config.yaml
init_std_o: 0.0046
max_seq_len: 256
dataset: "wikipedia_en"
MLP neurons of a small language model. Each row is named by its layer, matrix (up: input weights; down: output weights) and neuron, and shows model dimensions 48-175. Each number is 500 + 40 x the weight over its row's rms, rounded and kept within 0 to 999. Numbers have three digits each.
After each neuron's rows, "fires in" lists the words (lower case) most often at its 100 highest values on Wikipedia text that the model never trained on; "fires on" lists the tokens most often at its 100 highest values on Wikipedia text that the model never trained on.

L3.up724:529525491489535541493532464488441493485513561468417430459475514457515491465460531530511559534574463507504461526507439526521395482486489510573494503476408488533474469488524513446474519504470519563542500516539487479549582503466443593510451494479544532457491509457555480457564524471467436445495457482410498449458458522571562498488477459451521504461469522503473571547444541470496496521457
L3.down724:538529503514501585573524527496575523541482587467485531540491519552437513486498499438406527537543522462508502546490425473436508490484453533499472513523438461459476488413521512527549512530460510503528525425495438455456573409483509524514455517494490514476517458530529447436481523523499489525418521457512525517497428529541482479485505558516494502518526423524454497485456469571495506585581
fires in: "are", "be", "being"
fires on: " are", " be", " being"

L11.up503:552485470519506407534487612503488545511493458473471514481444491455518532445493461532427508529591505495544542508513477469457538458441491509436538521512411467541510505516536518480493501459527483518471481489483588529472473495477498533523460462484491493458422470490534532532463428487528513550528442452486482512507494488594595460486463509469500469589484448497520489519469529450569485568442
L11.down503:562530434497448476473438508426486559540425473499452554461604506510496439519418479575491500504434530473541522489540498445514498573493444531421553493511521503437560582467531542481437558523501481488559511473495482572458478405509546562469475531551579528510466545426519526517501489502511558470507533484528530505537546532430544484457441481516396531515453494581526434486512437535494484479516
fires in: "from", "during", "of", "with"
fires on: " from", " of", " with"

L13.up545:548470541485546433451490428497461448496507530528523535493502499464524428522476461525415541587509448524448546521470468441570525562499519500534460472633483503435451518522451436449417517516463446557472483459445447501443512586479486539545528480530483498483490525523548530563512513500507494538542474541488529442474532465474492518484555513505498494489522547493570510526524418499506539471565
L13.down545:457554492473557485534483452496495512487426586495538526451514571472527480506488513442511483517528441513476500472496462560525509530439465496594474445466487567548488469514494476524489501451577503541583524410565510624452444533527411537469411442466514479510562481550472513484474520517421591442473454514458451466511480463436486527524491469494461538472478484548516473475533537543531509460558
fires in: "united", "game"
fires on: " United", " game", "am", " turn"

L11.up210:475524457564590492495535461459562481434512579507543536455583474490536522575464516528541489556579475514489529500515546526497503439484461465490456593502522542469520523553464463466528556533542464497472432456468462454531485444552500571457436517481514503482513540483453431472551497504474534467481556534528441475485492434472396545510477517509457436487495483500488500516506399455529556431517
L11.down210:561536548427487512427524501498432505532464384516523554503491444541560421410492532479473440516448518478514465495512506512484498480453549499467540554580468490515478528437534481487495457517524497547491517495557526534532593495452495476443477447506486460561468483451460470465502551516487446488475480504569513461497577474580550456518560503482524512453480391512520420534517545517466464490479
fires in: "s"
fires on: "'s"

L5.up493:502527483512419483530523510561427477460458557508480501524561468473447548487546487458492579508516486530538486521495499501488429505487574513477506482588549570510514495524544493488502483532460488489458463491429494519499450565500467501455463503508491462544460562551518524519457503498516485589528486484542516539547516461537553510493458501441545470527439450584510483423517504413470526429438
L5.down493:559558423470461510507500496507485560516465464520402507528447494505492490519585604468457412479514498486543484495465498483527554500521516540470490451499426511486493529589492444460491531521530430512516515555504487540514477520495508496451470513526453508512527471512445509449482457502450508423489436495537440486438488521550459522520630469499566447455485477443466479491528471540514489481546
fires in: "second", "third", "secondary", "fourth", "next", "norfolk"
fires on: " second", " third", " Second", " l", " Nor"

L3.up386:499498482525496483551495373603572444492485541490497578560496464479474556573494538522523507492535523468446517526525467523543456497481542528571521473522476526486492458457473431435539465445469485418475494430521487539495443512518592543496475478465552454450444477498539518434551517450479442465480519487455491447537523558472496471515397532485434483532500465505583603546432478504483572492497
L3.down386:544532465511417483453521541442580535480485508520472505471524485529660473482503514518492476521486472581461384458520504512590496466488571487528430539478462515473549456530482497522482491508530490492498472486501459546533483574507486525432544496519563490443496506550514473535439523491442580469465503545448514412462520499557478465546494531539462512535495460487453507519532475497481543484488
fires in: "s", "killer", "roller"
fires on: "'s", "er", "v"

L5.up226:494495519465516537525522546486461518521529453550579487533537466499508490544529483532535580481534488506492492464542436497518496522499427431480441496416512534514568440539461506494498561424504497520482439522502491499473468499456444537500477509457504568548465496474524502405614435480542555555492460561476499466507453514486431510504500497522455524543475470464499395462459555432503523490484
L5.down226:518566467495440442447490462503522589495475527516534522567495538491491484504492487455500524415539590476534502491478524488581444494521447429527533486565522488528537464480541504540496489579566513509500506496536464529551461432471463466519516493587480520473416529512486473409432498492510512531505471547432492483470533430509515502494409517523491484506447425526540509558506512493520472472385
fires in: "his", "an", "hispanic"
fires on: " His", " his", " an", "form"

L5.up477:487492569434502442486507540441480474573502490547479527540484503500566496521455500545473431553460499514489491506522481508518476470480549597462444468438543470448493430510447492534482434550504495487395428483509479558516551511530473532457526496576488492544412513491426500450524495620505558471545556447463433463505559525449488545499515502503536425540503477497504487462496537531528495511468
L5.down477:554505580479527489482533423602567509487470524416460475424430476459597451500517458510447492509523461494496562475434516484469531475496536452500518527520465529449438496516458523563507493447518422529525519535480469448493543561450456542526522542472521499561520539487454473556506459474507470526451523443420555524557480462519513521544482491427537500450472565514454541485519511561536443494498
fires in: "all", "series", "each", "only"
fires on: " all", " Series", "All", " each", " only", " leg"

L3.up44:551567585469474500437511482494532539408495486571461496508502519514481511499540502555442457526440519482497490487474494534530404462548503452459499539561448460505498480517540528540558488491507462457511448460532512533529480497511465549536479503500482483547449495472536428519469507522466530449537531522521523545518523451520464509508565460516502485532496558526512497489535540456500475538457
L3.down44:519459428506533485475514539508446522493497566532561505522520464504522508539489513506489490425525464506497505503424465472513507510506512563523557470465595534616463479585475446416441509517452579517585494442478487518475470455556489533454498453525487455470508552483439521514453524451490506610470537543510490473541565516553505510505477531587458495495496550473475515531526452507531496534534
fires in: "including", "along", "after"
fires on: " including", " along", " After", "After", "enn", "ont"

L8.up653:549529472524488429475484518555411476514526548585427497524460537531460552479537502438482591466575496457535527523561481486490474555520461534521495497498496496466495417481512497518511495510424441538496564471461447476561517502515501572479490455517416495540475575500427449471526488482421415502518507495500597472532518548498547505456465478493518512485479533425429488530522535487460452540551
L8.down653:564487396551448515479532481457514495453498523528467519563492520509451550417478477515482516437553508489544564539488434458521552520532492547510464536514476424507526520428551545502460516547419469499560502492428456438482433500504502554493515465501563528527466490499572492496461509441503553529491473539525494489511451493582542539526493482483494514465475394431408522566476447470471521516500
fires in: "be", "were", "being", "been", "become", "considered"
fires on: " be", " were", " being", " been", " become", " considered"

L13.up268:499518461595482525446504485516536516565532501463444430499535492467478474503493449505608478549510470484475492551516482468523444479503557497452460502480545541505430467477514451442492495581537390499468501519495518525555472479490455515525484499510481449506520535580423473433504509504524534431487516508507463514531540494534511504484568519485480556523585507483447456538475492577454447457541
L13.down268:601465413557413474538545500536508506503506489540547481533469425463506549479473531557523511486505505504551529473486459535456490504468515465591559494548535552476491543479529489546491432431481431486465510518492480499516460412505580515451457500526554496496462546462501419459529430444501452515470501461489499569509488464544517512508526444449482538524449590532465511389427515522459461521465
fires in: "each", "all", "some", "one", "few", "average"
fires on: " each", " all", " some", " one", " few", " average"

L8.up695:524544462473459456437518485527468525486561522507478529398556480382490513508499546491544531474538491399479517525489473529540446450444536591481463556490471507602420519480518509502482523483528574485452465476529498509571449416517505546473521519457502562539537508509546518555543489524510497490478543468535484449480528486494548500508547551481488482521567463501487481570433501511493444415421
L8.down695:484483437424552480524456506483528548582510491461550515492454489524431539594489483517552539479482490490515520481474466475468467583529470519425550588546562501520474493522531455472446541484501473448567527487477541605484501499493519531481528470488512489526492516536508519565477492500519392525479534478510407485443520510490567471461520558511420427472534457450528492547536485457577416537521
fires in: "from", "to", "with", "for"
fires on: " from", " to", "r", " with", "ah", "re"

L5.up760:491458474533492487472586552589520539511474481605503525495566496441459495501501546506461515497500506513536546482512503476462564401432562573439506520467556467441518463485458574498488537481504493522461532508461484509448534490508509546522504489485435454476459486456547520443517491574497504522419486450562434548549519514507494561411448548515546480561527500495552457540592474510458535535559
L5.down760:540503496520451490497528435472480497499442518516447514527535510579506503506561501562387503470508487552522499459515528538528502533452493540548475533442514537546472494544468453514486460523445365490501469523494545577531477539471443509502550520465488494515501578462490502522436564531437516516461515508522502428527518465501502560468452522445472463544486382577437549424516520469458486447540
fires in: "both", "at", "either", "stars", "rovers", "all"
fires on: " both", " at", " ste", "overs", " either", " stars"

L3.up40:434516495545525472461493485555475515446469472545471510584567471474481517492471493552494478477449599525504499504486491546477485550513479554512535555471522414457485522554493589513578578515500490501497555446522485503533533434473476527536520527517453510475569505474562555398529447499501570446499518501542482450486541442424499486546508593543474470557495480515471508516532453465549540598534
L3.down40:535514506518455567510561564524441470543451520542447487472549534544505440545402443493465534488502554488536466515566469556582487499490485522518488545507467516507525481450446461513496473523468510545488494487503470544487560484415552447547565482484459499464532488516478474511395484502470509581484505496488503528422552388496550498519486464539575421510478506510529564488544470580532415477493
fires in: "this", "colchester", "bay"
fires on: " this", "ep", " Bay", "chester", "rop", "ear"

L5.up713:519455504504568455482488521474547491446394488490457539462514448505514454506536546570564488498525508508479514498531497552485476448493524557529584505488461447503475440489471473521567498488486510482484500522476446574498469551594478566544470558525556492567477449518489476407527524505495510471489441458463443496541493495526485508535405530532513509538463428481546510531461464527536600473504
L5.down713:556551486489507484504562463579519482479512464463503500583440472468482472443509408454436482518556484539506479471525549491522493467555488557518567545529510508491550503444463462498491475541491550513565458488487487506493516457495526493470466499550478524406491513451561455537444498535535469424437538518536440501521550527557484507521463563504491435504462478504473551507582515496448471497425
fires in: "s", "material", "seats", "was", "materials"
fires on: "'s", " material", " comp", "el", " seats", " was"

L4.up430:507493503539494542493488440607529510569474473516450494472507496551456495482514464473509585507499463486496553482456391482440489447486440450545509536426527511520490495503541436479572576536465518510554473420476577537502548572492510552513481486452559539411498539514491488451512440554486477486497433539477518465500500538494512535524539423561481583440511469520477465480521476436435475442526
L4.down430:512477472568500479543520445449504482491525456501534544459467520592433391469466475421552490480488595501499497565545482549443445499473522524487403479492501531563579512494556475510548483486572508471525480461487538456526500452529452523499485536471551515534509497527519488401459574526449472467517456484471553475546535476473513522449522552483484525441460430497453510468541482477463530475469
fires in: "is", "stock", "takes", "mode", "pld"
fires on: " is", "ock", " Kn", " kn", " takes"

L6.up183:514505507406507448469520443520558498544455522494481481560480516481453529515549487502481497494543480500494524523549457522437496474514594479490589555523539486565481429544529433550477464551488435423457518481447489490542548541479490524519509496460555534495473557386483455528533507506531518558482464521526455509506486484569523542551373549500480503500462493479547443540540402446398498513530
L6.down183:537494607550520524489565484527529552570454456490498458513476456557494499459489509471464431476571493506483461540477532443558489539495495533447495509529463515443521616506569499486491507528443542501464471520498502516427499472486561501451467499504531530524476553466495431546516507510486498563412494471545454545512569478403511544421529538488428411525473571504487421472462416482486551477481
fires in: "to", "microbiologist", "ship"
fires on: " to", "a", "bi", " ship"

L8.up116:467472486534495468469393477497553494511518490475529562599535501528526568485479481521492408503457460472452457490492515502523521478481609498472494609507543438438526472440518575511530461513527494452475479491486550568527463456464517498473461433568565577505493504435477593505450495552569491504479433487537500495497533458529438563444454470439517516491510518501476479499492509507512480495498
L8.down116:536433518422579471514477492516528423455490471440534440489476514558507504572559507530500605428536405503469532593518529448462493520480522462546558545516473525503508499560483527545520533489484531556493499487456470530443407491538513454466566507532536538459492506382469474499548471543492500454507519447482503520515497483524499481549462509502467483534484469431466468532461544461557596504430
fires in: "at", "career", "in", "of", "installed"
fires on: " at", " career", " in", " of", " inst"

L15.up501:473527489448575463469537541537455580429513379505518509499496530501534527564502484504507476507485479482516521460466562488546572517491458470475549486549427468494488555554507503514478540551602537499503476486435558473500511449435492547490438480502492576473498523492561500474527423459493506458508552451506518483528495461470515544502578473499490491457550566541469579543577482465476576435452
L15.down501:463516569468502509465502470488529523463487494552448432526507545495516587546504473500484519576477558466469523535543507445455512533497517556487519539549485468435518476519543496549524468547481550588515527517484549562544440528543487548495495467478475462471513461489518430487562528449455587483439488490461539406506558467473537482511485574555571423425500480453437517446582520495499485539487
fires in: "for", "of", "before", "by", "to", "after"
fires on: " for", " of", " before", " by", "os", " to"

L4.up25:516526521442508509503555449582450489433482567546520535527487519501516512560491492557538538532586512536470495546566470508537494497441526523569457527522482486535435462482573440475489506500423508552562440497513411490531532498474493447543535467515538533535461509447496488492503558545465540392542500488512531550431524491474476466511597510481464470494491443575467543522455498477533562490527
L4.down25:494537446550539472527522408440492515552448552458456532538495505476519515492413563440536484472482464501519432493503456466487509518478532574447523477529575531494547582533516463493470461439513497505535495526517458478444542448490495501477507507523515529492489464505503457456496470628532495584406491455445420541520498496541539594436495511495484482493529472561486440471536509504522459510528
fires in: "be", "an", "one", "a"
fires on: " be", " An", " Be", " One", "a"

L15.up113:537433479436540458471533478530477529488446527494572536492498476497479596536523534533505502518512478480513522452525531463514464525467442464503518587501480533471492543412575562545438515452430460522503522559510464515559548491537501547588504464510554480469452476455488465452455440468493499490493557467542514470517400507526496483457448504466467501485466547449473502529541454478558509491492
L15.down113:458474429526507473415528502516510443505504546536516552551490505487484524489543539540536475518508558527416466498583540462419481497549517568530499528498462482513557538452538475457493526582474480512461437581459449452493546519423522539537482507555546504516521554479519476458509422526466526454522529465562516453518537486512506424561495478480423498490486488477518523543492559551497420525495
fires in: "the", "s", "is", "theme"
fires on: " The", "'s", "The", " the", " Is"

L3.up432:550522449511528512562513467468442511524549527488529531460508523428498513512502551556465557541507467446458499460471436488576460481465483498490516447520471549506483476486522507528471461490504545546530448462511481467490557477512485471471508488375491546501430520440572484469512529488499446470521453492516544589474467491556482490444492414508501493527561574511564587539476536512505400463476
L3.down432:530441439546453535476555464498477460505486616462452544499425526538537509502535498576531490473496526496507461470464552434526455550525502480499486549556508509483472500481511513455494444478527510517532509563488450537527549480469530490471485464495498520498459454439451492449454526442535494568558506509577454591451475494536523532465473514510579469534522397491404510529454602492497508513457
fires in: "like", "named", "in", "seen", "as", "see"
fires on: " like", " named", "In", " see", " seen"

L3.up287:502493550498522457494524557462493491565476498497532492520503532486546542578536469550592502513502469472503529485511444535440503459381502489529499529523453500437506432476507504518467443463427403577533461396539491477487567659491463554451465512480538491509561569476546463494507462498486557475496507479495539517529487561477488461477549439476490503495522436482516503559547518522439500586499
L3.down287:469533516469493512512529542456560513526440637464379537512531518501472450547457526485462473525452486545509505467527547511518485479492434463523502593497470462472493507506490494481514426529487395578546452545533514502489483524439514541473489470509549507494471519483467424522496416461486481452502503427487579534498448515538549535541491538539427530491475541459521536543555527639521466443543
fires in: "this", "the", "fishing"
fires on: " this", " The", "This", "ent", "ic", "The"

L6.up278:586511535543520550514617563483490486473421534535492487497490461486474564513447458553460544441539494497515459468437494513541485437545509598559489461547563520431551483498488472537530521506539534526495548531479490498518489486482520475483476519573550498530479524432524530487441508517455540516477568483530513506534494480477510521482498431550541494510515452526539531537453489513432525472453
L6.down278:505550506512489453436402491435512471540453450487434480563464416522505486485496558481486445502498525545454470467513462554477558441484534531507479476508505424468476484502452556517539535459537530521582495505539516406525505458433543560469552520505463512477517478507472495559551460483465494528600539450448453512465444455520521508487478594477476519489497532531487531440465529483563500527550
fires in: "film", "award", "first", "stadium", "second", "third"
fires on: " film", " Award", " first", "um", " second", " third"

L4.up616:444552506419523510572516470504518549441519446515476502530507541541491496473496473555478509524499578558529496450545476488489484464530515437480557575496544560453515523493497467486479490520488548424463474511488526533496450582521463475524504489448494602539473539434524538479540544457535526461513528565507426495490558573495534476500444514469478537474521650497467449474449525495467512489459
L4.down616:489454433484534466464502469490626474509485452556476530517445501490478541530517608470520443490507483492500601534464499500556522470498549465502503555502574558556516479474508583461523507493417567476464435502565479580441433545519503474506558569464424459474524478513541471426439424467541438479445523519499484538424536494527564511494495509510453508475509502467496464501500550530541535524544
fires in: "has", "include", "includes", "can"
fires on: " has", " include", " includes", " can"

L3.up758:478482497463483539492454517526512461456464470524537499494521492474506476440518553473609497442449517512515550450434493507558504520495479437454569510428431563466497503471561521488503561548490501543494478545493491529539403587483424485469517440535447522500440503574550553488551489464447481531494521441472479492440495467473478424511491507501539506552445490518526497507495498514434505484476
L3.down758:497488522423436509483506462512438467522518503487562514507500423461436509473511507428480520557531414509522518517506482509532581485509521560474532438459557428457552522503577425560549510524523461576540506468485509517491478517550474428500450500531461493525462502576508522485532511531502546554442501583537528432425511436520534518584513569579440530507496490499488439461455478474455443531404
fires in: "his", "published"
fires on: " his", "ubl", "ears"

L20.up280:543543464446507488479474545477420543416507434523470532505502483410510539533462450473508500548459463531506464495516471542484404433542478563493549564516531550490520483534567488490556495539435550529465418535533545523505459552564478536543537542510446522467531510450481493499460514575494529493518581509591547535463537447483472524502482478557518433535518540502513536513478520543492479544474
L20.down280:423499524434530509466501547537429508561489449454496488527459461478500447510525485468468441468494473501461438516527495512566415492466458528499538480558508528484536539484505481553493534488520478534472501406500480557440485472483470552496519490472528525518572545495534525478569552538522496465446542527508477456523568453501560494465442505570422482479548553505475484518497514483530458431507
fires in: "a"
fires on: " a", " A", "A"

L13.up398:488584530535607434494432516506525527507499534538535519519440441516502543451476540476515556479503544486510516450529500492516563486546513480483503543486485518454444477483486519544418502524486490470435505439488487514464455413490462526477516476557530486453489529546522490444513452498443595479518562469534438516512509483475444475484433499523503504549444501499479390555531466519459515482508
L13.down398:456537464542548522496548534486471540574436458468481578521556485471518432553532428523511533481533564468493455499442444508460420592443499501485522532523474461458544525494488538483480521550535588523518462494461402526457514568417560504477489415472409520496470509479470504502560510508505481473479503437494494508499527533499511528458413492476533569498542483546569510426519455571452502569547
fires in: "of", "to"
fires on: " of", " to"

L3.up650:463549444531472528436456501536505516463534447539450428598523482514552427537510484503480459506480487511557523457493535570530446470516495505468481492468577513449517464492474517478491441541502442506489480540508474463518575523489469554509526463544498528523447540530460551479461487491393511462436543531495496459517584462497488467565565550492473463583462496555460494468496461478481516547550
L3.down650:457521468520552530488557479503573554480455536529523444527582477466520477506525518474482455481471491507489520532491554506557483480542503549486528473514541524545483558428473502569470479491559515535526542484480503518473435428509478552427440564539466564472488549451492467487491565503475450522448501486516509538390531432434507593512532445515528471492477560482457421459513539574512492497484
fires in: "his", "this"
fires on: " his", " r", " this", " ang"

L8.up687:474497452486456578489464489413447551542483496546566514561518461476495436500457559470520571517484558447502538501551515454480508497539536408484570504521543511470503459450434506518598490501522571418505470534550497485539501523561492502497508554563577484541496501468554481449529491536469445442485558537553451474515546533495446453486467600458443498513508443525515531498520505475506515598450
L8.down687:542556479496443541489497515429512497556563515529599517543481441483508492402504536455480542535517542511503495510544578467538417549452482414454523457492433553529497549479493473456527447512481522518487488509461515519523439519516500494523456516480566488545475539545523473512516502493397513463446505551483447503475531468492478498529496516532541538521447611492478501529470489499488537543423
fires in: "her", "his", "its", "s"
fires on: " her", " his", " its", "'s"

L20.up211:532515517523532422538431434469403502539480489446535504524534520471574433511504445495533499596528500465573512581506477481480353550502567493457527567536503474412579493540479481519572445522532574449547501520491473468561471531521517515497508506525516414523522523575520458447445516472507427516502532518490497451500492446437529491470499535515484513518467484494464546534443555444464497501567
L20.down211:500522472587475481511489533489562483500497472462503540456496441526457494435512492514520593476584511512485489498548458435487510500461572544458491442526464437574579490511499448518532498536484462449488527457428515543532503479534512497442506532603479461400553453495519464448457494404416496537474520475532472434480503488511459480497450540544479577527502576600458521505490433480451465515501
fires in: "in", "an", "his", "her", "she"
fires on: " in", " an", " his", " her", " In"

L6.up750:469504504510422558504439469479502530549604485497488429562455584502510539474526524533430554475559537449581527546499494431484478541517462471503578477471445488503461469515547545444373508514452434444510543467482527512563497517441518493502531501502545535466495481390540474415502559428435537454474486467425441540512505532480508510548517469497496543520532474482526495510514534502521503507467
L6.down750:508531528498532463468477483466504555502516557524474481525527509549530541551493438468515493503432551438519478483497466440481489515483432503532478509508484449419518536505513483468520481516514507502453448597520525523527460490548475569493487507557464524425550461458499487458548486550503474455439471512443470475473498481534587487543499581488541516480455505463525536489571509570492585506524
fires in: "to", "by", "not", "interstate", "into"
fires on: " to", " by", " not", "st", " into"

L21.up551:469482491484536494429594502450478535474487499519510485467485549548463474472514461514475543511479616445556494491429450485528554592511558503448480532415414421460555462464524519532516534569497528537497518571515457499504509534554504516508469454540471450504503623516472481437498485451464469552511591501475480519490538447495501525449481504447504522577510505485441517498480495442447488460519
L21.down551:478540536505509530492520510462471543493516506470442471506511517562450446462488474477519596480544443402518460553560450530517518452511531493495557534527487461482499532495482555455544529500463485458558478504499535469463414485478466542505546475514637510448487510535514501583561558484464566513454549505500495554518484615497505411497510414502484527503514479520441525535514478537477500510502
fires in: "was", "were", "also", "been", "most", "and"
fires on: " was", " were", " also", " been", " most", " and"

L17.up232:534497487525486517444562452510461540473524520476499519583573518440539508506498519521477501566511502523532509476529471594556437411494505477487546592488466487486477477426527443539496440496511521473529467502472546458619450549419504531517513550467476508501555424538497492516414442560494545485489549491533479474453522514469490520482473519544557468469485583425538524504499530486485508457494
L17.down232:520529575412470581465469486555568494499457556513532482516520525590432476484496505494474432476460458558479443505539532539511495558522519466508586503493476515521512487509538532536531472517508483463496525515487494460510439500466496486550523568517555484518463524479480486435401542521411477520473512495483437490480508453550565432517439476456494510473485552479418479492435513502417520507412
fires in: "the", "a", "their", "s"
fires on: " the", " a", " their", "'s"

L3.up88:486440485509603447523544486551510517490519520501483563532494583505523499540556486509508493494550502478457497531485441584473499468435548420394520479455453531552496456522441472470481502494531432489524492483472521521513415541465505459494520535452532467493580572456481494446522401436527473474479495545582465451536483527516480504481434518503530468492459566505449437486477486505539475474503
L3.down88:536455528433553456514554540631498551499470514519519451468560546488549471515486462557510485459521435536468517518467498448489497507506508477422522537473461550550503501507500486440476536574453512458469376442561460599479526429516482508500501543587474455530462577493528496486484498554516500527495514461493413513471537535556445536476484462511435488562482465446532506500516508528492520505438
fires in: "there", "like", "see", "does"
fires on: " there", " like", "ran", " see", " does", "rant"

L6.up244:520563505598567534512498479616429571476513553535544506519499508435469501515560504518564563517529496488508580437545468457508425536546522521493482589502495502429495506514508475586497532499510426514496459505483482545504500535526531540496450516494554551545526485479513482478509564529405458548450491504401468505503509488448488498513551473521463524486452501522540433502500456452536406469486
L6.down244:485497551493450567486513513443511425471559513484522437536516434503530473453471520479520523489547561468571526520504489452453407510538492517494483509452485476465516572482471432553519494557547451581514530444472519484558445467459511535427494507518577508488504495423529449495418489485443505569491535536493521461431528473507523478533441511520468483455474511476474501512490533531482519497432
fires in: "his", "their"
fires on: " his", " their"

L3.up50:458461499530520479487500552482502592485525519437500490455444502552496472465480515535468498493620519471530474468467464475501486530488528450521542499507481479551448446480559459501489526580553469499477599513388554506454413459515485486489502519493516499451527501529534448491495497527492489448489449522554554439486539503474440478520502509492544533486491526483507528475500466479560459453464
L3.down50:472590562524514514482448480518446509499462498480530483472538537515631454516458473472496597564539493546493533494529432456507488464455465531461509545494476505432539509478443503448509540432488485533516432454462465540405446454509489481524479526478492419564502559581466526524520463511526497514484524491494489492536502522458404577516522548453495526488563583546518493563530478546533505404478
fires in: "united", "led", "signed", "leading", "directed"
fires on: " United", " led", " signed", " leading", " co", " directed"

L11.up706:510465485481467473464486484410474475485551548489531473469495499513482540493456535522550595516515491466530566526457435473507516540435522512466528562473536553499488469443522480476544506478481481529435496477554498487497486429579452524458489536416478487603468458459516504471576459449438468593484506522443464462463517506514498506572561554531470511605407509476480494535476580494543447474519
L11.down706:429489460513518467536502558487474524462524539485499506534544447532497524412498497479458489473537541463468523500487473487538525463515459478493480503483495520514563493434531510472473516531517512482440473497449421438477526453539525471480518472567547521541487471462579548453533477561436485443469486508498530446418527521576522552503483494534491469577481441489465449462486535546547439511595
fires in: "with", "against", "to"
fires on: " with", " against", " to"

L13.up424:544446586490518444488509511530510496538491458528521560568514535537465536536492532482421479457469519520446497495511492575499487531489494509544456437455502445456455452588470541502487489516500542448492483423489520600485501475461579434435519485522488541506446575446528512437549475476476521453490394432495484534551502508530449513545558566478529440562512488512535483503508523445533544505503
L13.down424:507458513389565571444473499507474530466500469488459504530457530531472470485519466540446529506506490490511537489553531541439523511484528547520512542477498473479518506471501478471529498514467595521558445420533520460485508498530489515470531477516519526505426602556474472545465578450441439479544427499412497415501518487542482525514486562576482433493445513574464475533526455437541505385495
fires in: "at", "near"
fires on: " at", " near", "e", " off"

L5.up325:504495501468473514525462470471492513514520472483563478453512493433592588526429556568569456554537458489544483548500487475583533606480515467498546532491562535526468490436493497482519481532561541502524477482500388521513502491501455552453474510504563495478537491464521460460531515482411561428474472498499506449524593470500471507533463452486483530475557483538545447548528422483524522568489
L5.down325:549485593482435590460520534424538456469483510518555520495499481547468433540471514531546492517523467493543460488551555444505528588503488421543490483456486557438491544439546513449527439567492529549481474476500424537520444425490468504454446532545570466468525493486480521455450528479405457455488493542490500475461514451490493482537442493509497433518539444516547502505537499515548550503528
fires in: "their", "his", "s"
fires on: " their", " his", "'s", "ic"